{
  "n_layer": 13,
  "d_model": 192,
  "n_head": 3,
  "n_kv_head": 3,
  "head_dim": 32,
  "d_mlp": 768,
  "vocab_size": 2048,
  "activation": "swiglu",
  "norm": "rmsnorm",
  "norm_place": "pre",
  "norm_eps": 1e-05,
  "positions": "rope",
  "rope_base": 10000.0,
  "rope_fraction": 1.0,
  "qk_norm": false,
  "attn_scale": 0.177,
  "bias": "none",
  "tie_embeddings": false,
  "parallel_block": false,
  "init": "normal",
  "init_std_qkv": 0.0394,
  "init_std_o": 0.0,
  "init_std_up": 0.0394,
  "init_std_down": 0.0,
  "optimizer": "ademamix",
  "lr": 0.000426,
  "lr_mult_o": 1.57,
  "beta1": 0.9,
  "lr_head": 0.0225,
  "grad_clip": 1.0,
  "warmup_steps": 562,
  "schedule": "wsd",
  "decay_fraction": 1.0,
  "decay_shape": "linear",
  "final_lr_fraction": 0.0,
  "batch_tokens": [8192, 16384],
  "seq_len": 512,
  "doc_mask": true,
  "z_loss": 0.0001,
  "train_tokens": 138200000,
  "steps": 12038,
  "dataset": "wikipedia_en"
}
MLP neurons of a small language model. Each row is named by its layer, matrix (gate and up: input weights; down: output weights) and neuron, and shows model dimensions 16-79. Each number is 128 + 32 x the weight over its row's rms, rounded and kept within 0 to 255. A neuron's up and down rows have the sign that makes its largest values positive.
Before each neuron's rows, "fires after" lists the tokens most often just before its 100 highest values on Wikipedia text that the model never trained on.

fires after: " "
L10.gate152 [130  87 111 171  71 119 120 223  88 143 110 131 147 105 165 173 130 178 153 138  82  83 102 161 130 107  97 112 114 116 144 148  95 136 187 130 163 102 165 154 126 172 137 139  56  65 128  88  96 152 100  92 144 162 142 150 154 144 198 127 214  60 180 158]
L10.up152 [ 91 140 120 153  79 118 106 217 107 128  92 133 177 155 155 174 131 141 108  81 123  69 113 147 169  61  97 161 139 111 103 130 111 136 153  91 154 144  86 105 118 139 112 142 131 116 108 115 153 107  87 140 108 119 116 101 156 177 154 144 201 152 143 129]
L10.down152 [172 141 217  70 172 112 150  90 155 167 110 146 106  93 129 128 147 141 122  95 168 111 190  61 140 106  84 123 124  76  99 111 137 100 149  91 147 123  90 101 124 145 109 151 192 203 122 141 102  86 166 112 131 148 124 110 117 141 141 185 103 143  94 139]

fires after: " ", "s", " vi", "Personal", "65"
L3.gate7 [114 158 146 162 178 104 102 124 140 151 148 164 139 121  93 127 127 154 146 197  62 124 193  85 128 155 108  47 140 137 107 184  63 144 169 118 151 134 115 144  83 144  64 151  81 130 143 112 124 131 138 168  90 122  56 119 114  95 117 130 138 158 105 110]
L3.up7 [ 90 139 109 103 129 158  90 131 153 116 150 145 126 128 164  81 130 171  87 166 100 132 224  87 121 175  86  44 163 121 132 156  31 116 163 150 137 126 101 116 127 146  99 173 127 128 137 131 118 102  91 112 113 101 121 138 120  78 136 134 155 108 150 108]
L3.down7 [126 153 101 117 133 131  86 153 127 160 113 165 118 171  82 122  51 155 133 155  84 112 131 158 123 104 108 121 157 138 144 120 104  46 116  91 102  62  87 126 157 125 154 120  74 121 142  86  90 141 150 185 141 125  88 117  89 112 118 106 127 155 136 131]

fires after: " 19", "–19", "19", "–", " 18"
L3.gate544 [115 117 142 141  56 151 113 140 129 150 127  75 143  74 138  68 171 115 113  81 139 111 111  91  91 112 180 115 173 153 111 143 125 150  78 132 158 149 113 150 168 114 152 150 184 117 128  92 155  58  94 103 184 136 191 135 157 139 109 125 134 133 137 182]
L3.up544 [125 155 158 113 129 113 140 102 154 173 140  99 168  88 106  66  97 130 111 108 110 137  96 138 130 119 177 115 146 167 124 187 112 162 104  85 146 153 102 149 171 181 160 105 147 124 154 120 135 103 100  88 148 138 149 147 148 141 150 134 112 157 128 105]
L3.down544 [147 155  83 146 196 120 155  98 129 157 135 181  98 155 118 144  70 109 125 126 105 146 137 140 151 125  82 156 102 160 141  75 157 104 125  81 100 118 131 102 116 160 159  69  97 144 135 141  63 194 141 171 112 131  79 139  99 120 156 107 117 163 124  84]

fires after: " ", " w", " b", "w", " B"
L10.gate128 [170  69 122 140  89 122  79 113 116  88 153  95 138 132 141 121 151 113 161 153 130  93 102 113 160 139 116 145 133 115 135 131 106 101 123 112 143  60  25 188 109 111 106  88 170 121  99 145 146  91 150 100 118  84 136 142 133 157 148  84 180 175 129 128]
L10.up128 [113 115 119 189  75  84 178 154 150  96 175 137 152 127 166 120 156 142  96 125 107 185  70  70 161  97 130  98  98 151  98 118  86 164 155 124 131 130  81 145 116 104 187 162 143 166 174 103 209  90 114 117 144 100 197 117  84 125 179  99 148 168 160 164]
L10.down128 [150  83 170 172 176 146 146 112  97 114 119 136 138 102 180 173 128 133 136 131 124 183 150 134 115 102  85 146 110 112 128 151 102 120 147 219 140 125  93 131  97 145  86 139 151  71 143 131 135 147 126 111 105 187 134 104 158 160 142 118 104 134  35 118]

fires after: " 19", "–19", " 18"
L3.gate244 [137  81 133 158 157 125 101 108 124 147 147 104 129 164 127 145 127  44 111 114 186 157  98 132 128  88 103 147 111 173 163 144 159 156 125  93 145 162 197 129 134 152 107 137 167 129 150 107 199 115 149  83 139 159  84 130 104 121 191 129 125 134 134 116]
L3.up244 [132 154 150 139 102 129 113 191  66 127 136  95  79 178 165  82 148 128 107 115 219 155 101 117  92 141 131 156 123 109 153 132 144 142 121 116 119 162 184 104 142 140 150 130 149  91 144 110 140 110 125 124 180 145 106 154  78  93 156  75  90 136 139 145]
L3.down244 [179  84 134 164 176 123 129  19 166 186 164 129 106  97  41 115 125 170 147 117  88 150  92 117 154  75 124 121 159 154 110  99 179  93 135 127 151 143 128 191 104 140 151 133 138  91 162  94 130 146  98 164 136  77 170 117  75 134 128  96 143 118 134  84]

fires after: " in", " Ka", "lu", "udi", " K", "z"
L3.gate41 [107 134  95 185  94  96 145 134  68 157 106 151  97 110 110 127 151  87 129 111  52 161 127 126  71 158  61 131 124 106 151 115 157 152 103  87 144 110 139 161 157 116  40  92 185 118 126 202 152 141 140 122 108 163 122 142 108 188 188 128 119 127  87 157]
L3.up41 [ 92 143 130  93 152 119 116 105 114 134 159  73  70 134 129 119 120 162 195 149 145 194 139 132 140  83  89 100 122 131 180 102 111 119 154 128 165  41  99 134 100  98 143 120  95 132 113  98  79 131 138 122 115 131 105 186 131 170 121 105 126 132 158 137]
L3.down41 [131 101 146 143 115 105  65  72 132 215 107 134 159 124  91  94 140 157  96 153 153 137 164 163 115  86 108  97 129 153 156 131 165 144 119 159 198 158 117 137 134 130  64 106 140 133 121 112 156 136 120 151  93 111 141 123 114 133  86  83 146 139 114  74]

fires after: " ", " the", " in", " a"
L4.gate201 [106 113 155  54 105 142 141 129 165 125 104 127 152 134  87 177  99 166  81 163 157 131 131 115 117 107 152  88 112 110  94 136 170 176 128 171 145  83 115 184 137  63 144 146 147 105  92 134 126  84 119 127 132 110  95 114 109 158  65 146 114 121 165 154]
L4.up201 [137 133 160 110 175  87 136 129 155 133 137 137 187 123  48 181 149 150  55 157 133 148 127 134 107 155 147 123 131 110 101 146 117 174 184 153 131 130 111 162 129 111 166 132  72 132 110 162 131  89 145  77 114  82  81  72 144 161  70 109  98 122 130 135]
L4.down201 [103 128 175 154 168 125 114 160 118 140 134 152 159 114 114 105 144 110 164 110 145 105  96  84 118 164 127 154 106 111 156 104 125  98 139 105 138 139  93  87 130 161 115 126 107 154 133  85  83 124 117  75 113 132 130  77 147 106 167 111 134 138  82  91]

fires after: " in", "born", " In", ","
L10.gate385 [124 141 125 128 171 165 165 112 111 146  94 113 166 146 116 131 196 169 142 108 114 155 135 184 114 157 141  68 105 147 117 157  89  92 145 166 166 121  89 155 123 159 113  94 127 107 113 128 127 160 122  80 126 100 106 183 121 135 161  58 120 129 124 129]
L10.up385 [ 76  96 150  98 155 158 119 110  83 112 154  70 143  23 112 133  81 101 156 154  69 104 106  97 102 134 132 146 218  83 150 145  81  83 204  82 182 129 125 154 152 159 163 143 127 199 146 111  90 138 146 180 117 120 156 137 126 116 131 127 145 119 108 133]
L10.down385 [101 149 152 181 169 124 152 123 186 171 140  79  65 129  87 141 163 134  87  69 123 100 128 211 104 164 128 119  80 155  97 212 133  93 117 179 137 185 167  94  81 131 114 124 113  81 166 164 175 100  95  66  95 116  94 126 160 155  92 117 107 166 148 148]

fires after: "–19", " 19", " Du", "–1", " 18", "el"
L3.gate387 [140 133 107 151 133 107 182 128 106  91 139 140 160 172 135  37 157  30 126  87  78 143  75 150 100  86 159 171 204 191 203 146 137 156 102 114 167 149 131  78 171 146 129 114 163 103 110  76 168  82 149 143 161 198 193 126 107 138 181  71 185 123 150 152]
L3.up387 [137 138  94 146 185 151 135  80 131 112 126  75 157 130 153  78 115  63 136 115  76  91  83 169 141 140 186 172 180 149 139 114 188 129  74  86 140 176  92 146 178 152 158 109 161  81 114 114 159  80 136  85 174 171 156 134 158 121 135 109 171 120 135 133]
L3.down387 [131  96  99 137 104 176 127  80 146 151 104 110 117 107 101 129 119 118 157 103 120 103  95 145 123 104 102 120 107  72 111  54 103 140 106 137  80 130 114 184 145 109 130  82 124 154 148 121  78 125 120 113 162 118 107 166 123 110  71 173 129 205  97  54]

fires after: " ", "s", "y", "e"
L3.gate10 [110 141  78 133 145 130 142 102 150 151 158 136 170 120 126 135  95 186  80 110  78 112 149 107 129 116 154  93 122 162 124 143  41 104 105 117 133 133  92 106 141 159  88 174 137 157 150 107 121 122 130 174 156 181 128 116  66 124 134  95  96 133 157 140]
L3.up10 [151 133 115 157 159 118 118 112 128 107 180 148 189 182  92 111 122 111 183 180 171  99 142 110  96 135 175  83 136  86 165 114 112 138 144 136 154  85 143  68 129 152 111 123 145 151 123 193  99  79 121 168  89 123 158 142 101  35 110 116  33 134 148 122]
L3.down10 [143 162 128 114 127 142 118 124 149  73 143 119 189 119 149 157 100 127 134 112 143 145 131 102  85 104 132  53 153 109 160 103  55  91  96 102 172 160 130 158 197 163  97 140 160 114 181 145 166 105 171 183 133  94 120  94 150 122 159 120 107 138 106 132]

fires after: ",", " in", " In", "In"
L9.gate484 [ 97 129 139 145  84 116 113  87  70 118 191 139 123  97 134 121 137 142 120  40  97 127 168 128 104 111  74 127  94 113 204 111  87 140 139 149 120 171 162 105 119 109 122 126 116 146 137  74 178 108 143 130 132 104 167 136 140 159 159  64 129 142 105 121]
L9.up484 [153 148 111 149 119  84 120 160 126 100 108 127 117 123 108 121 119 121 107 140 108  96  91 144 169 133 143 144 179  93 131 134 106 130 124  94 162 114  74 145 143 166 138 195 111 127 129 157 102 187  93 136 145 131  98 136 168  85 136  96 146 113 126 114]
L9.down484 [133 157 154 121 108 117 137  93 122 155 134 138 115 138 127 161 165 141 160  67 141 143 113 125 148 142 124 113 161 124 106 186  24  89  77 130 111  90 125 110  80 163 152 128 140 109 167  93 146 115 128  94 138 120 186 114 119 141 123  83  92 170 157 197]

fires after: " E", " con", " in", "In", " In", " Con"
L9.gate20 [143 139 175 131 136 115 100  54 101 119 111 208 129 123  83 156 142 134 162  92  87 106 143 146 121 138 130 134 100 148 166 126 120  95 105 110  81 202 162 154 132 127 144 155 126 139 125 182 175 133 148 185 143 132 129 108 124 115 126 151  79 135 176 134]
L9.up20 [181 117 105 117 147 168  99 140 148 102 118 169 169 112 144  64 159  89  85 189 183 169 134 103 140  98 139 106  50  84 220 134 160 109 128 201 153 157  95 101 171 119  98 117 123 134 140 113  95 136 118 161  98 132  80 158 131  79 193 104 121 169  89  88]
L9.down20 [ 72 170 165 121  80 156 155 111 138 123 178 135 130 121 154 143 117 158 113 110 135 115 133  99 137 147 115 131 195  80 147 100  55 137 145 103 111 106  99 172 142 162 169 110  99 120 134 120 142 143 161  92 138 146 154 159 160 114 116 140 141  85 108 156]

fires after: " P", ",", " Ma", "hi", " c", ";"
L10.gate618 [118  88 106 121 108 223  79  96 106 132 149 109 104 106 152 147 121 171  74 129 151  65 109 124 138 131 168  90 196 111 143 137 152 105 128 116 114  24  98 163  72 140 117 165 193 165 112 140 152 122 126 136  99  99  92 111 155 179 136 160  46 126 154  96]
L10.up618 [ 86 173 132 116 162 172  70  96 133 154 148  99 122 170 104 114  81 147 123 127 162  78 100 138 122 122 127  97  85 101 172 128 119 102 119 126  83 178 158 100 142 135 109 124  99 151 143 166 112  94 146 139  83 141  63 166 128 127 151 168 121 117 182  80]
L10.down618 [144 141 137 160 133  73 160 133 136 141 115 125 106  86 114  94 147 122 154 109  97 156 132 106 116 113 120  97 139 176 137 179  94 108 178 107 136  99  55 157 147 119 172 122 128  84  96 123 168 219 106 156 204 129 158  72 174 159 128 155 169 106 166 139]

fires after: "li", "a", "ri", "ab", " Gu"
L2.gate390 [164 131 112 178 108 148  97 143  92 155 111 106 106 104 142 121 109 149 162 134 100  95  22 102 150 114 132  95 132 101  60 161 147 141 145 102 157 113 162 194  92 137 103 153 121  97 131 156 137 102 113 124 128 138 128  96 187 145 206 176 157 121 104 120]
L2.up390 [118 124 103  91  92 145 110 112 131 126  86 128 134 117 129 159 111  80 168 169 130 161 113 113 131 196 146 101  79 119 104 202 140 143  90 159 106  99 147 129 147 139 101 126 135 151 101 119 137 172 102 129 154 131 156 214 129 151 156  95 125  85  86 220]
L2.down390 [120 117 109 156 118 141 121  99 145 161 195 175 138 126 184 120 100 102 141 122  79 149  76 168  68 156  93 155 117 122 161  99 122 146 146 149 194 114  53  97  97 151 161  75 157  83  77 107 162 144 100 165 132  42  94 175 139 158 125 114  92 137 136 141]

fires after: " "
L10.gate233 [151 100 113 104 130 121  71 165 114 129 149 162 106 110 152 139  74 190 121 117 167 124 120 103  87 143 111 142 122 108  64 163 165 104 148 119 148 129 110 122 167 122 191 135  84  44 191 183  88 137 116 161  62 142 133 165  30 162  96 148 148 138 207 109]
L10.up233 [143  99 142 134  63  89 169 156  98 132 111 105 187  95 172 193 131 140 120 155 147 164  86 175 112 135 129 128 153 124  99 104 140 133 146 101 161  95 134 139 128 143 148 174 124 114 105  93 171 134  98 178 103  96  78  99 111 152  96  68 146  98 121 183]
L10.down233 [121 107 215 128 160 142 128 175 115 145  90  89 105  91  97 154 116  66 119 152 176  89 118 106 138 115 135 105 122 158 140 116 166 103 167 115 121 117  77  83 170 119 141 139 139 132 117 156 156 116 142 106  97 142  73 118  92  76 106 218 118 156 105  82]

fires after: " 19", " 18", " ", " the"
L9.gate187 [121 151  88 128 126 122 136 136 113 106 192 120 146 152 145 188  81 117 108 106 217 106 133 169 109  56 110  89 156 154 104 107 145 131 139 167  84 120  84 185 120 139  91 150 166  77 135 171 146 178  74  99 182 150 160 161 160 111  90 162 132  78 148 107]
L9.up187 [117 153 165 149 176 190 132 131  82 103 182 112 178 111 109 138 151 105 104  96 196 105 102 124 189  63 119 112 109 152 148 150 116 128 123 102  98 168 106 200 141 131 129 119 147 103 140 107 150 148 136 123 154 175 143 154 153 173 113 146 106  94 152 157]
L9.down187 [ 79 145 156 164 164 147 126 147 110 161 158 123  82 134 102 151 141  68 133  98 104 161  80  98 151 144 191 129  67 111 175 144 180 163 137 136 135 112 116 156 123 164 124 116  83 107 139 120 109 114 169 133  96 103 144 155 205 166 182 141  92 179 149 119]

fires after: "li", "ri", "í", "gu", "en", "n"
L2.gate15 [132 115 141 187 129 148 152 140 102 124 121  84 108  92 143 109 136 112 133 151  90  72 101  69 126 160 125  79 163  65 118 161 114 151 108 110 198 106 204 123 132 150 142 121 118 134  98 176 195  87 110 146 174 194  99 153 214 161 186 186 162 116 106 106]
L2.up15 [ 57 195 150 132 104 127 165 115 103 120 127  92 134 154 108 168 129 108 199 171 166 176 146 104 107 141 123 149 161  92 143 138 120 121  80 144 169  83 184 141 133 149  95 124 127 135 112 124 178 121  98  83 141 117  73 199 185 167 155 157 158 119  65 143]
L2.down15 [162 197 143 142 124  82 102  97 141 169 142 153 123 139  63 115 130  88 199 129 116 152  91 177  92 168 134  97  98  70 142  95 195 151 191  99 122 119  80 135 133 123 161  93 146 161 154 101 142 182 134 133 109 134 127 145 147 180  90 146 100 132 171 155]

fires after: " 19", " 18", "re", "il", " German"
L6.gate440 [122 148 120 124 146  85 123 121  92  99 166 128 168 114 155 173 156 144 100 158 129 223 164 152  75  77 140 118 137 130  55 109 106 144  98 175 132 116 147 103 105 153 157  94 157 110  55 133 111 134 122 143 137 102 114  68 163  61 111 128  99  74 149 190]
L6.up440 [151 160 128 137 112 134 180 133  83 145 153 124 145  75 168 170 129 161 128 145  84 150 120 162 119 138 120 122 119 107 131 168 133 111 147 120  86 102 115 159  88 155 139  79 182 164 134  76  76 184 102 139 102 151 119  90 107 111 133 136 134  14 187 112]
L6.down440 [155 126 174 163  77  80  86 126 189 132 106 134 128 196  90  88 178  87 112 116 193 117 153 121 146  69 180 122 171 158 164 156  73 121 130 115 157  92 140 112 159 161 110 161 129  93 139 152 136 109 196  67 110 130  90 136 159 158 141 152 138 185  71 116]

fires after: " ", " ("
L10.gate71 [101 143 123 131 101  77  98 115 146 161 167 103 116 157 161 137 193 157 139 138 117  70 158 147 113 130 206 160 135 118  95 144 103 148 150 110 109 146  92 116  85 119 164 109 116 141 152  81 141  51 120 101 180 124 162 128 130 129  94 109 120  81 175 105]
L10.up71 [171 144 113 161 116 129 124 197 125 134 211  85 132 154 140  91 202 150 144 120 151 122 139 118 147 132 154 169 136 126  64 150 122 176 155  95 153 166 114 147  81 135 116 191  80 158 144  87 131 127 164  66 143  98 177 134 121 111 181 107 107 122 159 158]
L10.down71 [151 101 148 127 153 160 179 137 135 138 140 131 184 158 146 197 156 149 173 123 119 132 142  89 154  56 130 156  71 131 210 217 148 147 143  64 159  95  95  59  85  96 115 208 154 170 172 148 143 156 139  87 174 158 105 135 168 122 129 121 105 128 114  97]

fires after: " B", "B", " Ba", " M", "an"
L9.gate315 [129 116 151 148  73 141 133  79  25 159 109 174 141 131 171  86 168 128 159 130 116 108  95 122 122 111  94 139 154 118 178 148 106 125  98  94 133 122  95 172 139 114 120 104 224 100 133 135 140  97 104 135 139 175 141  85  94 105  67 165 127 143 204 141]
L9.up315 [107 122 172 177 104 133 125 111  93 128  99 158 167 169 119  48 153 111 127 110  96 127 144 121 128 142 103 122 136 155 202 174 105 112  90  73  88  90 121 190 118 121  97 134 180 129 123 123  96 163 126 164 108 207 166 111  78 162 121 116 108  91 155 122]
L9.down315 [102  76 144 138 123 155 128 115 152 157 141 113 158 149 117 100 110 128 122 130 128 134 145 118 111 125 123 158 102  97 146 160 139 160 146 137  63  71 106  91 136 156 189 144 104  69 103 134 148 153  91  91 182 120 154 182 191 131 150 123 130 102 133 157]

fires after: "ri", " ", "li", "s"
L2.gate60 [ 88  94  57 115 116 144 140 148  89 112 116 109 130 123  97 126 141 127 142 158 106  94 167 116 126 143 102  76 154 112 114 123 118 138 126  54 143  66 134 138 192 123 112 154 127 110  71 151 103 118 135 178 159 173 150  75 101 139 129  99 159 111 134 146]
L2.up60 [ 93 143  99 198 129 107 125 130 119 145 154 139 122 197  61 149 175 138 143 135 130  72 149 165 130 169 150 127 153 159  98 137 134 122 152 109 164  64 157 106 159 127 110  84  85 117 122 176 104 121 178 195  90 153 193  74  82 131 125 105 165 144 144 133]
L2.down60 [151 192 150 172 175 116 112 114 123 169 127 135 132 174  96 180 164  97 144  73 154 130 133 162 153 101 177 185 166 152 120 139 116  70 147 128 162 133 170 105 115 164 131  39 128 126 119 147 115 134 130 153  84 120 144 119 138 190 150 139 113 167 120 146]

fires after: " |", "re", "ra", "or", "mon"
L6.gate399 [152 151  95 102 104  76 106 119 141 120 138  94 146 112 152 168  79 117 121   0 126 115  74 146 159 143 135 173 159  96 140  81  87  92 161 109 151 139 166 134  98 156 117  99 138 122 153 117 152 197 141 130 135 150 150 134 136 105 191  88 121 126 178  88]
L6.up399 [144  78 117 111 112 136 152 166 141 159 157 159 141  56 100 176 141 143  92 113 121  73 149 121 134 142  80 146 194  92 139 140  74 138 141 127 122 119 147 153 179 144 107 124 115 145  54 188 165 140 110 125 177 128 186 135 135 125 154  98 140 174 142 136]
L6.down399 [ 89 122 119 158 113 140  99 172 129 114 124 146 161  91 127 128 121 177  91 126 116  57 163 127  75 157 122 153  87 140 106 186 119 101 108 142 165 112 142 103 207 151  78 126 103 178 133 121 173 131 136 149 137 110 200 127 111  77 154 162 214 150 140 148]

fires after: " ", " V", " Ch", "|"
L10.gate146 [112  86 100 107 115 157 112 114 132 120 154 122  83 111 126  76 119 127  67  75 128 114  90  74 124  88 104 140 161 116 124 132 149 159 132  98 156 161 142 153 102  49 109 135  98 127 185 134 125  70 143 134 110 120 138 112 164 119 119 142 145 105 190 141]
L10.up146 [161 152 118 145 137  55  98 122 115 112  84  94 117 142 142 147 160 159 153 179 110 167 132 127  59 148  77 116 110 134  79 143 147 104 140 132 106 110 175 122  84 168  98 151  85 140 100 139 174 105 133 212 165 140  97 100  86 115 115  79 160  74 169 147]
L10.down146 [118  48 160 133 109 150  82 140 105 163 159 159 115 103  84 163 110 123  58 201 155 116 146 109 162 146 141 112  90 115  99 122 186 159 110 141 133 159 193  93 126 106 165 144 181 164 107 126 133 130 129 109 133  65  98 185 138 131 122 142 150 122 149 173]

fires after: "re", "ti", " st", "or", " re", "fer"
L3.gate85 [163 155 121 128 142  91 138 142 124 138 164 136 181 108 177 143 119 179 109   2 105 133  93 168 103 136  45 129 126 183 107 111 119 115 148 128 149  82 139  92  71 166 117 214 168 119 170 118  70 160 166 141 128 164 156  92  90 124 193 118 106 150 119 131]
L3.up85 [190 209 161 145 129  70 145 118 168 158 126 149 160  76 120 165 133 165 138  80 124  86 150 156 141 154 142 120  64 174 121 154 140 186 131 100 166 149 132  85 122 141 111 190 136 130 117 143  77 123 130 161  88 152 166  45  98 170 124 112  86 119 103 165]
L3.down85 [164 135 141 139  89 110 121 162 134 135  55 135  99 119  52 134 144 104 131 208 137  68 139 134 166 147 211 163  84 152 129 199 225 181 131 133 192 183 163 119 161  93 158  97 112 110 129 141 170  97 119 143 123 137  77  82 154 143  91 152 147 146  96 125]

fires after: " ", " b", " L", " |", " B"
L10.gate425 [141 178  66 138  51 119 149 157 104 185  90  95 178 126 194 137 117 168 155 119 198 100 106 183 124  54 194 147 170 151 112 143 109 129 154 185 110 137 118 138  99  59 203 136 157  86 127 104  94 140  39 123 117 112 183 154 146 138  81 119 118 164 180 191]
L10.up425 [126 136  65 144  63 134  86 147 128 123 124 124 114 127 159 106  81 183 127  99 117  48 134 148 110 137 106 168 106 121 147  75 139 167 166 153 142 143 154 215  70 138 130 205 135  79 122 131 173 165 119  72 138 132 169 135 156 151 108 100 197 152 162 118]
L10.down425 [185 161 133 147 163 126 151 123 107 180 111 146 155 155  78 150 125 121 133 107 208 136 122  89 128 119 111  71 122 167 179 150 154  83 142 127 138 154  77 108 152  98 117 116 211 121  99 137 152 151 159  95 131 138 111 139  85 168 117 110 114 145 112 144]

fires after: " 19", "–19", ".", " 18", "-", "–1"
L3.gate553 [184  90 109 154 171 130  97 152 144 135 132  95 171 163 108 110  83 129 122 121 115 197  70 128 135 120 104 159 162 157 112 142 206 180 111 142 114  82 135 138 128 167 135  95 155 100 136 133 153 135 172 107 130 167 200 148 120 147 133 173 198 143 135 100]
L3.up553 [141 149 102 113 179 139 104 116  82 111 127  98 160 179 117 102  83 152 125 178 168  56 104 136 126 136 163 105 106  93 187  97 171  75 135  97 129 122 139 125 105 138 154 137  92  62 116 122 110 147 174  95 155 153  77 103  92 152  90  88  79 125 154 147]
L3.down553 [131  95 110 122  71 137 124 115 118 201 126 121 115 191 155 141 184 174 137 131 164 169 192 113 119 110 138 183 101 162 143 136  83  98 149 126 141 127  85 141 112 136 115 133 162 152 138 110  91 164  88 130 194 118 152 193  54  86 135 169 150 142 148 121]

fires after: " ", " T", " C", " c", "t"
L10.gate575 [ 86 155  87 105  81  64 126 157 106 164 151 140 113 140 137 126 131 161 176 174  64  25 130 121 169 170 126  98 121 185 107 110 167 142 118 124  94  86  95 112 116  99  78 153 102 119 124 119 135   8 120  96 117 107 168 124  86  90  75  97 110 130 112 157]
L10.up575 [144 118  85  99  84  79 148 154 116  97 163 137 107 203 127  66 180 147 108 159 122 128 115 163 134 101 120 182 156 174  77 144 144 123 134 155 139 155 153 112 137 154 139 110 113 164  54  62 110  96 145 155 147 165 123 105  84 110 123 115 159  98 147 145]
L10.down575 [134 143 111 127 101 104 141  71 171 132 170 131 166 118  69 114  49 177 170 121  88 158 131  70 155 127  57 110 113 163 130 115  81 173 145  76 114  79 139  77 114  85 132 113 149 128 150 135 106 118 108 153 120 133 112 111 145 185 133 142 167 112 181 141]

fires after: " ", " re", " co", " con", "l", "au"
L3.gate551 [122 109 104  76 106 137 132 118 134  86 168 165 130 130 113  89 143 116 127 119 133 153 146 110 115 164 126 148 145 126  89  62 138  85  99 127  93 141 120 112 127 131 115  99 128 133  95 115 128 155 113 130  93  93 145 127 105  92  54 121 137 158 167  92]
L3.up551 [126 132 109 122 160 130  42 156 152 121 141 175 140  63 134  97 101 162 128 126 152 109 192 125 126 114 146 123 128 128  89 133  99 140 142  98 136 184 142 114 118 110 170 149 115 133  99 106 147 182 143 104 151  56 138 125 160 146 136 106 122 148 155  81]
L3.down551 [146 161 159 139 135  91  65 136 155 163 149 122 166  83 122  70 150 146 167 151  99 112 154 148 121 110 141 123  98 178 134  98 114 154 174 116 171 125 188 114  93 183 156 130 108 138 130  94 138 195 141 103 133  80 153  94 126 142 118 126 141 163 150 150]

fires after: "li", "ri", "chi", "hi", "ru"
L2.gate277 [103 132 136 135 120 187 136 149  93 158 131 138  22 105 126 118 144  87  95 164 169 114  82  80 143 126 137  86 138 103 109 122  95 189 151 135 178 120 129 159 106 135  76 188 108 140  83 124 123 114  88 165 135 125 111 125 106 131 178 148 161 100 157 110]
L2.up277 [156 155 142  82  76 102 187  77 119 105 168 150 121 138 139 221 159  99  91 103 141 181 167 137 142  97  80 131 142  65 118 157 144 147 126 121 127  85 141 107 134 134 170 169 128 139 141 182 116  93 143 130  93 150  90 202  79 103 124  92 137 157  95 191]
L2.down277 [141 133 156 150 140 135 135 122 129 138 117 153 111  96 104 124 157  40 155 188 131 168 123 148  92  66 149  93  76 111 149 165 131 106 168  76 116 129 114 120  83 179 134  85 165 164  94 125 186 134 130  90 107 107 130 188  72 124 111 159  92 123 155 142]

fires after: "we", "ne", " B", " a", "B", " A"
L3.gate566 [116 161 135 133  80 101 114 120 108 156 147 164 115 204 154 104 160 147 168 154 172 186 152 147 119  81  87  95 154 174 174 123 105 105  43 111 126 180  84 145 121  83 111 106 180 175 161 125 202 115 100 120  50 143 141 120  93 117 132  94 153 133 152 168]
L3.up566 [145 217 129 196 150 133 115 119 136 116 121 144 179 139 153 129 178  92 132 104 184 187 123 182 101 144 145  90 132 131 150  92  94 107 114 124 111 141  98 129 145 130 103  83 152 184 176 132 129 175 146  92  67 125 155 190 105  89 155 108 115 129 138 131]
L3.down566 [132 212  74 162 128 145 151 131  90  82 150 181 147 108 138 131 113  99 101 106 163 135  94 197  85 133  96  60 133 136 158 125 113 139 123 146  77 105 119 128 148 161 150 150 165 144 114 130 137 152 165  81 150 115 141 146  99 119 123 103 106 130 112 101]

fires after: " ", " de", " con", "e", "in"
L10.gate401 [136 105 118 130 100 126 173  65  72  69 185 148 169  73 110 117 138 105  89 118 116 118 125 129 100 123 158 139 108 160 109 118 167  98 139 154  80 168  70 128 130 166 158 141 172 124 160  97  80 140 137 159 108 160 169 149 155 122 105 114 201 159 167 111]
L10.up401 [105 148 164 151 150  86 168 109 156 165 189 164 157 107 154  93 122 144 136 118 141 147 117  95 110 106 109  99 163 144 126 160  85 193  86 122 125 133 126 129 176 156  71 116 169 158  77 108 167 130 123  98  62  66 127 157 123 177 193 130 139 149 140 110]
L10.down401 [ 73 134 107 198 120  75  89  84 141 132 111 108 167  41 151  70 132 161 123 200  99 105 123 141 151 168 110 126 113 148 186 153  59 126 104 179 126 165 102 114 137 144 171 125  99  85 111 142 148 159 100 101 184 106 126 136 142  95 115 125 110  81 174 133]

fires after: " ", " d", "al", " st", " St"
L9.gate521 [154 165 122 108 127 134 119 134 130 147 103 192  67 144 149 150 124 120 127  89 170 175  88 161 133 172 166 131  92 146 118 131 176 109  85 127 137 146 113 209  81 134 147 118 150 107 170 129 112 173  88 156 167 143 166 140 136 130 113  89  97 205 157  94]
L9.up521 [139  91  92 173 121  14 158 138 123  93 106 145 112 172 142 100 168  88 140 166 178 120 101 129  91 180 154 137 133  92  83  95 111  78  71 145 173 153 145 114 122 146 155 193 173 157 149  80 145 116 113 153 131 139  90  88 146  92 142  44 139 134 112 177]
L9.down521 [183 153 153 103 112 159 149 119 155 166  89 115 112 117  98 132  63 165  91  88 145 138 154 101 175  94  89 116 156 197 107 208 147 116 119  84 165 133 187 152  59 109 122  51  75 124  87  95 125 113 139 115 134  85 114 103 112  99 147 160 147 175 133  81]